config.toml
n_kv_head = 2
head_dim = 96
activation = "gelu"
norm_place = "pre"
attn_scale = 0.102
init = "normal"
init_std_down = 0.0068
optimizer = "muon"
batch_tokens = 32768
doc_mask = false
train_tokens = 307300000
MLP neurons of a small language model. Each row is named by its layer, matrix (up: input weights) and neuron, and shows model dimensions 0-127. Each number is 128 + 32 x the weight over its row's rms, rounded and kept within 0 to 255.
After each neuron's rows, "fires in" lists the words (lower case) most often at its 100 highest values on Wikipedia text that the model never trained on.

L4.up97 [131 117 126 149 201 155  84 133  92 126 107 134 117  91  97 102 118  76 174 111 123 182  99 109  52 102  94 122 108 136  92 157 101 158 130  92 200 149 126 116  86 118 179  98 185 102 128 147 168 154 116  88  92 157 150 132 158 120  97 120 103 132 137 121 155 121 186 111  87 104 117 117  81  96  91 140  59 154 185 169 109 173 161  70 160 174 127 147 126 161 133  99 102 175 113 147 137 159 158 119 118 144  94 137 183 129 115 179 108 105 162 196 100 116 113 118 207 147 135 212 103 155 132 122 105  95 158 104]
fires in: "s", "her", "his", "its"

L4.up431 [ 96 112 138 122 111 131 133 125 157 138 120  90  98 109 129 117 127  91 115 124 122 200  96  88 147  92 121 169  79 112 120 113 129 116 119 130  89  92  96 142 175  77 161 162  99  59 156 146 115  66 153 167 153 243 139 123  85 151 116 173 120  71 114 108 162 136 118 162  74 174 156  72  89 103 133 106 106 132 118 121 174  95 105 108 107 162  97 123 156 132  98 121 181  88 114  85 133 169  85  91 109  75 150  93 129 157 175 102 201 153 120 188 125 131 121 154  62 136 129 151 166  76 126 146 107 123  80 134]
fires in: "is", "was"

L8.up156 [125 123 144 146  87 144 109 129  74 131 138 152 183 124 152 135 105  90 167 150 119 147 130 108  96 114 142 158 160 124  47 193 128 127 101 148 102 161 153 153  83 154 106 147 115 116 150 158 117 134 100 115 144 157  47 121  95 128 100 166 111 151  98 201  87  83 101 103 103 133  96 131 132 100 193 159 146 138 172 136  48 132 131 128 122 133  98 114 167 169 162 129 106  93 151 166  98 132 161 126 134 103 148 173 135 153 127 184 153 107 132 154 163 122  92 128 183 123 125 138  64 107 182  76 154 120  71 199]
fires in: "the", "most", "raised", "many"

L2.up276 [119 138 132 170 135 155 139 102 126  66  99 121 132 113  96 148 187 136 138  94 116 107 149 181 146 127 143 171  45 113  64 183  80  96 139 153 173 103 203  97 154 148 179  99 178  68 199 128 183 100 100 135 128 144 148  73 147 160 133 115 109 112 104 194 196 174 135 117 183 141  93  84 153 111  43 147 126 150 108  93  94  92 158 140  85 175 127  91 126 125 139 153  75  86 152 164 165  96 193 155 138 104 165 120  86 117  93 100 153 138 127 128 169 119 156 135 138 151 143  81 151 116 121 112  71 106 185  87]
fires in: "have", "has", "having", "had"

L2.up608 [148  88 141 118 153 117  84 153 136 140 140 107 181 109  90 177 102 138  93 117  95  86 117 162 113 122 138 148 132 155 141 131 107 107  87 145 187 143 106 117  86 145  82 107 155  94 141 110  57  90 138 135 192 125 129 158 126 173 148  54 131 104 152  77 141 116 102 106  85 185 103 140 138 162 175 148  52  93 123 104 153 161 140 141 148 136 142 160 120 219 114 115 139 125 201 189 172 138 186 175 107 128 140 135 118 118 121  25  93 174 145 116 158 106 131  81  99 112 136  83 171 141 127 149  81 133 199 117]
fires in: "january", "december", "october", "march"

L8.up85 [158 117 151 186 123  95 154 143 188 131 102 148 126 150 112  95  80 120 109 103 147 150  98 192 139 156 132  86 130 111  79 180 101 114 155 103  83  64 105  62  77 170 135  70 153 106 179 143 108 161 129 120 116 146 131  89 132  98 164 132 108 122 157 168 173 129 163 105 149 106 102 158 155 131 113 185 155 146 173 151 135 137 151 100 131 133 140 116 101 194 133  90  89  56 111 147 140 114 131 169 126 190 193  70 103 145 170 147 141 114 116 162  90 138 100  99 173  75 142 135  63 100 123 126  56 143 125 137]
fires in: "her", "his", "detroit", "them", "decades", "as"

L2.up164 [227  88 172 157 119 166  98 144 139 123 117 135 168 142 107 115 141 153 130 132 175 117 123 119 132  74 148 189 188  76 102 129 120 105 124 118 115 152 136 130 145  78 109 137 132 150 194 139  80 150 117 110 125 113 163 162 139 137  94 123 130  89  53 147  75  76 140 179 141 159  86  74 125  33 130 154 112  69  89  89 149 125 123 141  87 125 159 130 171 158 101 113 114 150 125 119 154 169 138 104 104 162 170  76  94 149  97 113 181  64 146 163 134 130  76 107 112 123 153  87 157  88 123 110 126 163 127 131]
fires in: "on", "between", "born"

L8.up594 [209 175  93 170 182 114 123 125 111 110 115 144 163 169 162 161 142 134 135 108 150  96 158  98  91 170 117  78 121  85 131 155  69 141 163 104 185  98 162  65 135 162 144 163 151 163 189 150  82  53 143 116  58  96 129 187 160 133 149 155 167 132 128 127 129 113 189 119  93 108 121 105 110 150 135 110 164 181 111 105 128  71 115  98 154 178 145 130 102 163 116 119  74 163  91  99 133  84 121 161 109 100 120 133 110  98  98 180 100 123 118 136 130  87  92 104 123 112 190 167 149 138 140  93  97 121  73 144]
fires in: "his", "of", "their", "her", "such"

L3.up16 [118 155 137  91 164 154 138  68  96 114 162 136 157 113  99 107 102  61 152 143  90 167 163  90 110 155 113  69  98 105  74 120 122 142 163 125 136 121 179  79  76 142 122 123 166 113 103 111 109 102 127  85 130 172 128 133 117 183 120 128 101 110 165 155 136 133 202 175 110 115 109 129 125 148 170 151 114 150 194 139  88 113 101 125 108 203 117 134  61 155  99 113 122 143  64 104 150 105 189 151  73 138 123 140 118 129 133 186 128 121 117 209 168 170 125 143 170  82  94 136 109 196  77 158 206 136 175 123]
fires in: "his", "her"

L4.up797 [122 174 151  97 119 127 128 129 131 130 114 161 116 141  70 135 128 111 137  89 137 117 115 116 141 116 190 137  68 131 128  97 203 151  94 106 127  73 154 188 156 191  71 149 126 113 132 131 135  76 118  98 125 148 108 135 163  92 110 168 140 148 111 151 124  52 193 132 134  81  77 144 115  97 100 132 100 155 169 146 172 158 154 160 127 127 120 160  79 106 169 210 136  79 108 140 164 131 123  94 159  76 114 176 232 116 121 163 121  77 134 101 118  95 141 108 149 130 176  92 117  82  78 106 111 120 211 141]
fires in: "from", "by", "transferred", "thrombocytosis"

L4.up880 [154 143 134 209 118  93 143 103 157 126 116 161 130 126  67 100  89 134 129 175 158 112 166 136 133  94  84  89 138 124 152 122 171 135  97 120 158  68 159 106 159  83 136 137 108 139 108 118  86 170 102 161 107 107 168  89  97 158  90 189 120  97 133 150 138 134 163 177 133  81 150 150  84 117 119 161 134  71 131 123 109 165 134 138  93 145 163 122 176 127 144 153 122  55 130 104 149 155 105 120 116 220 106 149 147 164 159 149 126 139 156 143 181 127 117 192 165 121 112 119 161 120 109 160 171 160  65  41]
fires in: "and", "on", "to", "only", "for", "of"

L2.up498 [ 85 148  95 117 146 164 133 127 172  71 120 140 111 166 103  62 168  88 113 193 153 104 123 137 106 120  93 176 101 119 166 160 157  79 152  79 146 133 126 135 120  89 100 114 139 130 139 117  85 134 180 109 180 129 155  40 105 179 130 149 162 141 106 162 132 147 118 155 157 113 116 124 181 102 115 106 149 145 140 187 170 103 127 139 128 102 100 129 129  97 137 161 114 157 113  94 151 142 159 113 119 176 128  91 115  97 157  91 189 140  77  66 190 126  73 152 183 114  94 109 158 130 101 142  84 204 133 107]
fires in: "round", "qualification", "league", "classification", "team", "points"

L2.up710 [128 153 105 100 119 129 197  98 146  69 128  80 162 119 148 192  35  94 166 203 142 174 212  82 101 157  63 129  90 186  86 163 122 118 132 111 167 133 173 108 111 139 137 121 109 176 128  98 102 117 137 134  76 111 144 115 172 111 144 129 103  96 139 142 151 131 152  99 141 141 140 155 101 153 153 145 108 120 191 160 167 106 130  93  79 205 138 153 151  75 141  86 122 110  82 123  64  96 210 136 117 138 124 125 153  51 179 156  99 123 166 122 167  95 123  93 128 131 151  95 133 147  91 136  81 133  74 128]
fires in: "or", "not", "my", "polish", "et"

L6.up220 [118  99 113  89 182  98  90 103 153 149 131 145 116 135  96 129 120  86  94 135 144 145 106 166 111 134 116 157 124 128 134 174 168 132 119 128  89  99 127 148 152 159  80 111 119 145  99 187  66 130  95 181 142  95 103 136  95 171 159 166 160 132  45 176 158 112 159 117  80 114 110  94 123 103 170 142 198  43  80 159 159 185  84 157 103 151 117 149 103 165 144 113 109 194  88  74 155 105 134 127 119 131 141  97 134 126 116 142 153 139  75 100 153 173 101 111 128 151 102 121 119  81  93 171 144 129  64 160]
fires in: "of", "de", "elvis"

L2.up368 [158  84 116  78 103  87 144  92  82 139 105  94 139 131 100 166  97  79 104 218 113 122 167  99 127 160 156 154 195  61 144 149 138 102  30 130 186  61  96 157 119 139 138 130 122 139 135 118 114 116  88 109 154 159 130 174 123 159 120 112 157 124 133  97 101 107 115 120 156 148 101  82 150  95 139 154  97 182 131 104 154 126 172 132 119 124 157 170 110 121 139  93 120 123 145 109 132 160 125  59 106 169 155  94 100 134 136 145 139  70 127 104 131 126 143 146  66  86 158 138 136 131 120 158 112 146 135 144]
fires in: "on", "for", "remix"

L4.up613 [151  99 111 156 183  79 101 126 172 145  72 163 130 121  98  95  74 213 111 134 128 109 107 118 103 120 140 118  56 125 123 152 118 193 161 176 209  90 131 151 104 129  97 114  62  94 119 177 134 100 153 122  75 150  87 182 175 178 143 129 190 113 116  94 102 141 141 113  76 138 108  88 125 102 168 135  92  96 125 136 184 178 135 114  93  73 132 107 127 155 114  84  85 163 167  97 131 100 152 127 142 142 173 164  81 128 119 149 109 184 150 150 160 122 180 129 149 163  94 193 175 121  95 127 146 154 180  95]
fires in: "on", "in", "along"

L8.up912 [154 106 127  80 135  69 115 108  73 129 184 140 129  71 139 162 142 107 147 119  45 115 102  98  82 187 135 164 113 125 108 137 127 107 123 137 112 143 157 143  98  97 177 174  81 128 215  90 158 134 113 135 125  94 140 141  90 104 198 182  76 134 109 124 117 127 109 130 111 151 127 112 100  93 166 116 134 146 146  98  97 108 142 105 110 168 188 136 119  94 148 146 173 160 161  92 114 137 190  79 114 155 116 154 161  54 119 162 141 102 148 158 180  81 126 158  93 119 126 124 146 160 111 129 115 112 107 126]
fires in: "the", "in", "at"

L2.up359 [161  99 138 141 132 144 186 161 148 123 141 133 116 151 159  92  81 159  76 181 177  67  69 107 110 173 100 100 137 117 105  97 151 118  94  90 181 141 135 176 115 114 159 173 192 148  69 118 157 106 159 121 112  99 143  88 124  93 132 145 166 163 108 106 113 114 128 109 136 118  84 110 153 151 146 126 132 135 156 120 159 183 169 131 115 112 105 109  99  95 117 169 115  93 161 108 178 152 139 135 136  94 118 166 137 135 145 182  91 102 163 158 155 143 103  79 214 144 146  42  92 182 142  94  78 161 166 168]
fires in: "first", "only", "least", "hard", "patient"

L8.up309 [ 90 161 151 127 113  65  62 118 147  82 112 149 159  98 152 124 105 126 146 154 122 119 100 143 193 151 140 158 115  97 138 123 131 202 122 143 160 110 147 176 151  92 145 169  46 147 150 156 116 133  97 167 151  77 138 146 129 120 187 179 107 117 183 139 126 112 116 181  86 181  97  90  94  61 144 139  74 123  96 153 167 114  81 154 119  93 148 122 172  83 195 177 153 112  99 127 146  94 125 132 112 103 135 106  44 108 117 157 125 173 107 148 187 140 209 147 123 155  90 124  60  93 115 137 118 119  88 130]
fires in: "in"

L10.up828 [150 127  73  64 150 162 155 149 128 102 163 108 146 128  90  84 152 144 145 173 134 142 157 118 190  67 149 144  99 120  97 127 125 128 121 113 111  71 191 153  85 149 195 143 135 135 140 164 162 104 183 222 140 146 137 114 126 117 134 121 103 152 158  74 170 157 157 109  72  53 136 172 162 157 179 143 148 188 147  79 184 133 100 132 113 188 119  92 132 169 124  99  75 113 112  89  92 117 143 158 132 148 138 114 128  92 137 112 124 151 120 109  98  90 137 130 117  66 146 102 177 131 131  97 149 125  67 144]
fires in: "of", "his", "own", "from", "s", "the"

L4.up409 [182 133 144 136 140 102 117 125  87  72 131 142 119  76 131 118 154 101  92 119 134 153 117 191 144 100 150  99  83 117 171 114  95 154 124 135 101  97 152 137 140  88 124 187  87  80 104 107  92 144  77 128  83 131 195  69 102 120 150 130 118  81 163 144 164 129 118 141  92 141  71 126 146 177 156 189 190 117 122 135 100 125 124  78 112 151 169 153 117 135 120 132   1 153 146 141 122 151 132 112 153 104  87 150  96 133 159 116 115 128 114 127 110 126 163 121 141 118  99 152 134 164 124 187  99 184 168 120]
fires in: "has", "had", "have", "a", "of"

L4.up166 [117 120  71 169 103 130 100 118  86 106 138 170  96 119 113 103 163 135 145 150  85 148 211 136 114  76 127 178  71  95 156 110 125 186 135 193 116 140 109  78 128 175 104  51 103 157 116  99  87  70  30 134 116 152 118 162  85 145  99 185  80 139 131 138  96 134 181 140 185 143 114 107 105 119 153 103 146 123 110 150 146 185  80 136 108 103 143 144 139 114 162 173 121 117 120 185 207  99 163 125 129 122 129 100  79 146 118 139 132  87 172 217 165 120 143 137 117  90 107  76 122  94 121 120  99 151 136 147]
fires in: "for", "of", "to", "on", "in"

L3.up420 [188  93 109 121 169 121 101  91 140 135 183 103 182 161 108 120 130 118 117 140 130 124 119 117 117 137 153 165 126  95 163 156 116 195  60 126 150 133  53  87 124 131 138 113 110 113 141 190 143 150 121  67 125 149 115 161 117 141 173 118  90 156 102 129 153  90 119  74 100 133 121 157  83 139 165 140  75 126 149 149 178 150  98 152  95  99 190 178 144 160 115 129 132   5 164 147 118  66 157 166  75  67 144 168 119 118  94 103  74 113 161 154 113 155  70 176 145 110 149 160 155  78 140 139 141  86 123 169]
fires in: "november", "january", "august", "december", "june"

L3.up117 [ 71 120 116  41 197 116 131 134 139 142 182 148 132  84 149 117 139 118 125 121 115 103  77 104 107  93 172 137 130 123 133 153  94 120 139  76 171 107 106 138 107  77 137 203 154 104 111 146  85 140 107  83 166 166 166 139  78 146 140 128 112 125 149 118 116 152 118 109 133  90 213 125 181 133 177 159  81 117 165  91 186 105 139 127 141 180 120 168 126 109 124 104 108 121 137 117  94 113 152 173 110 199 131 183 103 171 120 108 106 115 148 141 120  75  96 165 107 126 176 114 126 167 104 156  95 142 150  80]
fires in: "album", "soundtrack", "episode", "cd", "book", "track"

L2.up659 [133  80 141  57 111 111 120 111  63 154 135  83 145  65  99  97  85 117 140 140 117 111 181  73 160 172 116 167 166  98 134 114  93 134 154 130 145 172 126 129 146 123  55 162 103 150  97 110 165 135 160 131 139  86 146 144 109 159 113 129 120 126 107 101 133 120 147  94  89 123  78 109  90 133 177 164 156 150 143 162 182  97 139 123  56 162 163 154 152 181 139 133 129 143 130 182  66  94 129 142 127 139 149  87 102 185  90 132 191 146 131 123 126 118 118  66 108 110  85 135 136 157 153 143 103 176 134 115]
fires in: "time", "rus", "aus", "while", "cust", "space"

L2.up759 [154 116 102 122 102 173 122 128 136  73 141 114 136 150  93 142 120 147 110 117 165 145 135 114 128 156 102 127 128 206 121 178 168 146 154 153 141 107 152  96 123  97 165  58 151  47  74  50 171  96 135 134 178 131  89 149 112 101 156 212 145 182  80  90 163 147 112 134  96 100 116  82 126  75 116 139 163 190 125 114  74  63 159 116 119  67 114 168 141 121 151 125 120 107 149 142 171 120 151 139 152 141 187 111 114 106 120 177 151 140 142 138  97 118 144 146 138 116 130 104 131 134 127 123 182 136 122 128]
fires in: "or", "south", "line", "form", "north"

L2.up479 [ 72  97 177 143 201 150 108  81 113 120 141 128 125 110 130 128 117 176  87 167 143 107 167 101 147 150 140 145 127 111 119  92 113 149  87 133  96 106 140 136 123 113  55 112 163 131 151  96  95 112  97  87 115  55  64 113 110 151 138 165  99  97 169 151 133 102 183 111 147 173 166  83 115 128 167 148 201 145 166  91 162 122 113 151 131 117 135 167 164 150 106 142 103 126 125 120 120 129 163 155  62 139 135 103 154 122 162 109  59  98 127 108 191  91 122 102 102  93 119 152 167 158 129 150  93 163 142 131]
fires in: "video", "song", "born", "festival", "episode"

L3.up467 [116  85 148 141 162 161 105 126  75 139 197 185  90 115 102 148 161 147 144 181 101  69 124 124  71  92 177 161 127 130 161 117 104 141 128 124  78  84  96 160 143 132  70 182 150  92  89 110  68 100 135  35  90  76 138 146 101 124 141 126 126 138  99 141 177 152 167 151 106 160 103 154 146 156 197 137 137 171 139  98 134 123 102  94 147 135 169 154 133 147  98 108  74 128 141 123 114 114 133 103 168 156 133  82 115 130 161 144  98  67 131 111 108 161  95 118  92 110 120  83 166 192  71 184 134 163 127 159]
fires in: "film", "song", "album"

L3.up33 [156  81 153 143 180 139  82  78 171 110 164 123  76 142 178 155 156  95 131 163 124 158 107 155 108 163 191 162  51 139 105 114 129 159  91 161 125 136 116 152 134 110 137 118 122 159 162 144 128 151  94  99 116 146 102 140  98 114 106 164 182 122 155 120 139 148 140 127 171 190 147  71 106 164 167 121 161 178 185 107 129 119 159 167 135  94 164 151 146  99 120 108  84 118  92  85 160 155  94 143  93 121 120  55  72 155  91 120 130  52 125 145 135  89 110 132 157  95 158 112 144 136 110 181 152 128 124 112]
fires in: "song", "place", "located", "s", "football"

L10.up470 [146 203 138 145 133  55 109 139 144  74 103 177 107 112 132 136 107 163  86 140 114 121  85 140 119 124  80 135 108 148 126 106 126 146 154 145 159 103 124 121  96 115 133 152 145 173 167 110 144 117 129 144 100  79 203  96  90 116 114 151  41 145 193  93 139 130 177 147 139 102 136 125  79 116 140 144 142 111 197 127 128 151 121 138 107  68 172 130 156 150 202 127 148  66 179  89 108 115 123 118  99 109 108 165 135 118 165  77 110 115 170 161 122 117 120 147 145 163 173 103 123 188 130  83 112 140 100 135]
fires in: "an", "in", "a"

L4.up428 [ 84 137 145 186 151 162  76 107 133 114 133 158 103 111 115  82  99 143 136 155 129 166 198 166 114 108 123  95 154  48 123 132 122 100 157 162 153 107 114 130 155 147 148  33  99 106 125  79 120 177 151 119  68 101 167 146  99 136 176 129  97 155 139  87  52 141 154 162 144 185 166 100  42 142 106 161 140  97  93 207 138 163 139 130 153 134 143 140 154  86 113 175 104 116 101 160 124 132 162 145 156 144  88 152  67 159  49 145  95 107 138 164 184 130 137 155 163 114 124 104  84 112 112 137 134 164  96  93]
fires in: "of"

L2.up385 [185 170 114 140 118 147 128 129 145  82 180 125 187 130 124 135 218 104 110 119 154 168 171 126 141 110 109  86  92 178  80 157 130  80 101  97 106 157 147 119 157 138 163 109 167 124 116 103  78  83  85 110 167 203 122  73 131 182 125 103 150 169 146 117 121 112 140 130 129  95  92  95 149 137 132 173 148 180 163 115 159  82 138  78  94 110 118 128 122 164 156 109 109  98 108 103 111 121 128 160  77 142 131 140 144  75 171 166 143  87 109 135 183  89 146  82 152 123  90 112 114 168 100 108 135 155 122  84]
fires in: "not", "other", "or", "than", "notable", "never"

L4.up633 [170 136 136 137 136 129 149 112 115 166 131 112 156 161 155  96 146 153 154 128 125 180  99 102 152 133 112  75 136 140  90 140 183 170 168 130 133 139 112  83 151 139 147  33  89 125 146 163 163  89 120 113 138 153  99 114 167  46 149 149 126 154 128 133 154 101 179 133  74  91  87 171  60 151 167 170 135 139 170 126 113 116 136  93 170 116 112 100 154 100 134 136  93 137 157 102 150 157 144 147 139 129 148 145 154 121 153 201  96 105 188 149 147 130 141  96 132 101 187 134 146  96  80  64 118  51 140 118]
fires in: "his", "her", "s"

L2.up108 [175 136 144 140 177 101 129 105 118 145 135 112 131 119  87 146 156  84  99  95 128  99 103  84 106  92 130  99 124 170  90 127 159 179 164  31 149 143 117 135 138 123  54 126 136 110 120 111  99 124 114 143 109 128  96 178  66 133 176 163 123 136 112 124 145 136 128 115  98  89 128 165 180 108 138 134 183 154 101  88 111  97 118  89 117 168 140 176 159 106 123 120 141 134  76 158 100 161 202 127 117  94  97  72 151 160 110 127 125 123  64 149 116 193 106 110 130  95 134 126 182 174 122 126 147 157 147  97]
fires in: "her", "one", "his", "scores", "two"

L2.up690 [187 132  84 136 155 172 120  72 121  54  90 134 129 148  79 143 168 163 147  86 131 104 124  58 143  99  94 169 174  76 171  94 175 127 114 113  86 140 187  63 117 163 125 151 129  71 128 119 142  67 151 119 116  64 139 110  82 140 122 184 141 126 116 118 162 197 116 114 135 158 118 119 100  90 101 150 178 148 136 189 132 115 123 134 135 154 111 100 102  94 131 129 104  96  91 113 108 120 126  95  73 150 166 151 164  88 119  81 187 129 178 122 126 185 183 107 152 133 116 113 144 130 156 121 124 124 130 176]
fires in: "which", "this"

L8.up858 [148 143  62 136 191 127  83 155 138 114 122 142 129 140 113 132 154 101 102 105  56 149 114 114 148 102 151 169 148 160 143 205 130 147 136 176  95 104 140 156 125 174  58 105 127 138 162 114  96  98 124 141  75 161 144 185 120  95 142 106 208  83 122 125 112 158 131  62  63  81 130 139 110  93 119  97  84 125 124 113 163 124 176 107 157 102 129  95  82 146 124 126 132 187 140 115 104 117 115 131 150 149 113 108 117 139 160 152 100  95 145 169 157 149 110  61 108 188  62  89 114 105 127 133 122 132  93 149]
fires in: "in", "of", "on"

L9.up552 [207 119 129 107 108 174 139 112 161 121 166 133 189  93 124 160 135  95 148  55 169  69 130 131 100 148 124 151  55 147 158  84 135 148 130 112 157 154 161 114 130 153 163  89 104 187 141 124 165 145 147 160 126 156 170  93 103  80  81 111 143  88 122 149 125  73  89  93 114 124 101 154  83 127 108 130 155 179 137 141 139  67 148 143 137 165 200 150 165 129 123 132  77 145 162 145 160 138 104 137 135 152  99 128 166  93 141  82 107 100 104 147 142 128 154 145 132 134  84  89 137 135 123 179  36 110 167 153]
fires in: "a"

L3.up920 [125 162  90 132 147 145 110 137 131 108 181  90 165 141 108 176 147 184 124 147 144 117 100 100 112 137 121 166  95 108 162 140 146  97 139  95 103 149 158 137 117 118 151  85 115 103 100 101 109  95 139 137 139 120 123  78 129 200  83 158 168 134 141 124  56 137 161 154 195 149 109 127 151 124 119 163 178 167 161 174 128  92 123 167 156 178 134 121 156 145 145 154 146 158  92  87  94 150  76  95 163 204  88 164 153 121 134  89  85 133 137  32 103 142 177 121 161 143 111 104 162 139 107 119 118 172  99 116]
fires in: "this"

L3.up53 [109 147 128 141 145 166  95 131 159 128 121 130 153  75 130 156  87 153  89  98 160 101 143 163 166 156 133 148 127 145  71  80 119 119 111 118 167  99 131 119 185 232 156  95 125 128 123  83 166 123 101 146 132 132 133  60 172 130  51 153 133 112 126 110 131 147  84 155 154 134 113  34 137  78 107 117 143 164 111 101 198 147 117 163 102 142  56  85 129 111 137  71 124  96 180 136 180 121  98 182 119 171 125 170 105 154  79  95 114 140  90 132 150 187 113 150  81 150 169 112 199 142 123 131 111 121 138 160]
fires in: "had", "have", "accompanied", "according"

L3.up909 [ 93 147 153  91  84 158 132 168 104 103  73  92 141  81 116 144 125 151 116 122 174 169 110 143 103 152 142 125 110 152 125 135 171 113  88 146 117 124 142 138 119 149 174 129  83 138 200 135 129 127 144 181 138 123 128 145 109 178 118 148 133 115 149 117 166 193 110  97 132 108 144 131 144 120 139  92 130 148 144  78 132 115  93 128  39 179  94 129 160 114 174 139 194 146 129  80 128 119 118 160 151 174 200  28  76 112 117 136 217 147  68 136 142  30  99 122 138 156 153 108 141 119 121 215  92 134 145 169]
fires in: "has", "number", "have", "marienborg", "had", "average"

L4.up549 [149 192 123 100 145  74 181 166 100 118 107 151 158 134 133 121  64 141  95 134 158 103 147 120 122 161 124  80  91 147 110 159 173 141  96 154 204 113 135 128 154 184 194 158 118 152 129 138 132 109 150 114 135  66  83 142 105 131 152 104 127 135  83  90 178  92 108 162  72 100 164  99  82 143  96 115 125 159 207 124 189 151  56 112  97 171 184 129 143 187 178 166 152 161 164  95 135 138 110 120 131 101 137 121  78  97 208 137  68  78 129  86  84 109 167 104 113 147 156 122 127 120 123 134 119 125 166 143]
fires in: "a", "an"

L4.up185 [221 148 112 159 126 198 135  90 148  34 110 153 105 137  84  82 155 139 102  67 103 179 103 127 113  97 134 100 106 148 126 122  91 145 112 131 118  79  93  52 181 130 151 154 105  68 126 107 118 130  80 137 129 142 173  85 190 137 148 169 127 125 127 143 129 138 145 118 177 195 182 120 124 108 118 113 135 124 156 127 157  79  87 118 117 131  90 123 152 121 125 127  92 113 176 134 142  81 108 148 151 116  71 103 139 127 112 120 128 124 201 154 125 136 189 168 136 147 138  45 170  99 110  87  66 117 128  97]
fires in: "he", "has", "have", "she", "heart"

L3.up451 [111 112 147 153 124 154 139 150 187 110 114 119 130  50 179  93 115 152 116 156  96 184 141  94 107 120  92 177 134 105 126 160 121 195 144 150  74 149 153 114 134 114 141  83 151 135 106  72 178 142 125 184 111 145 195 151  98  91 164 134  71 136 122 137  93 162 118 164 151  54  57 112 159 167  83  89 152 105 152 154 148 121  94 151 140 131 159 134 124 143  55 109 122  97 144 159  73 108 120 127 130 141 152 118 121  73 142 131 161 156 123 128 154  88 137  61 136 155 126 172 130  81 122  93  89 128 199 128]
fires in: "use", "introduced", "war", "high", "act", "called"

L4.up264 [126 129 109 121 153 150 145  95 168 100 168 139 190 133 156 163  98 155 138 147 115  77 130  88 141 156 148 155 119 164  99 103 127 146 103 100 168 163 144 120 141 104 179 103 104 100 137 121 182 125 162 112 137 116 177 108  80 149 109 213 134 126 108 158 153 118  58  95 149 122 125  69  83 201 175 163 155 149 171 106 116  69 132 127  72 135 146  75 149 132 146 115 129 113 109  89 155 137 152 137 117  82 107 143 148 129 107 166  81 111 140 150 158  68 197 128 104  73 159 106 163 142  98  67 132 116 127  91]
fires in: "one", "other", "a", "this", "another", "an"

L2.up322 [184  88 101 119 139 102 139 113  81  94  85 172 176 118 112 124 166 160  91  97 183  63  70  86 151 142 136 146  88 102 103 133 135 154 123  84 139  95 146 143 125 116  92 118 170 162 102 121 122 135 142 146 142  88  99 120 107 202 110 140 179 185 117 139 160 167 125  60  93  91  79 110 149 160 190 118 124 112 182 145 169 122 152 150  84 106 133 135 207 110  79 131 101 163 102 155 137 127 138 122 188 102 125 152 143  92 123 131 203 162 100 163 148 139 137  48 158 118 122  96 149 147 127 128 179 167 115 105]
fires in: "first", "initially", "patient", "initial", "approximately", "feb"

L4.up667 [149 139  67  93 125 142 143 162 108 167 133 167 105  83  91 152 143 177  82 153 118 136 146 109 188 119 115 174 122 120 119 170 140 128 129 128 119  93 167  84 133 185 152 115 148 102 144  93 161  70 153 168 169 127 197  70 121 113 110 121  78 137 135 120 169  86 110 101  62  91 124 109  97 118 114 149 170 147 138 141 141 127  85  98 105 165 148 110 204 140 168 120 118 103 145 109  32 158  76 135 150 143 142 119 114 124 165 124 183 135  99 139 102 140 131 109 128 112 133 110 153 145 164 209 116 122  46 161]
fires in: "as", "or", "and", "of", "to", "a"

L2.up423 [145 109  89 115 175 138  96  47 170 111 143 131  86  55 164  95 101 125 140 177 162 115 111 187 143 146 164 175 137 129 130 150 134 117 112 117 147 114 115 115 157 137 142 136 154 137 120 118 120 146 134 140 135 170 125 104 147 165 134 165 133 120  99 131 189  59  99 166  94 180 145 102  53 130 141  72 160 184  82 121 162  97 117 101 124 135 148 152 132 164 125 121 169 108 115  70 139 162  42 116 100 100 113 103 135 150 160 102 109 162 151 124  99 155 120 143  81 150 137 161 142 158 106 153 122 117 131 151]
fires in: "is", "was", "been"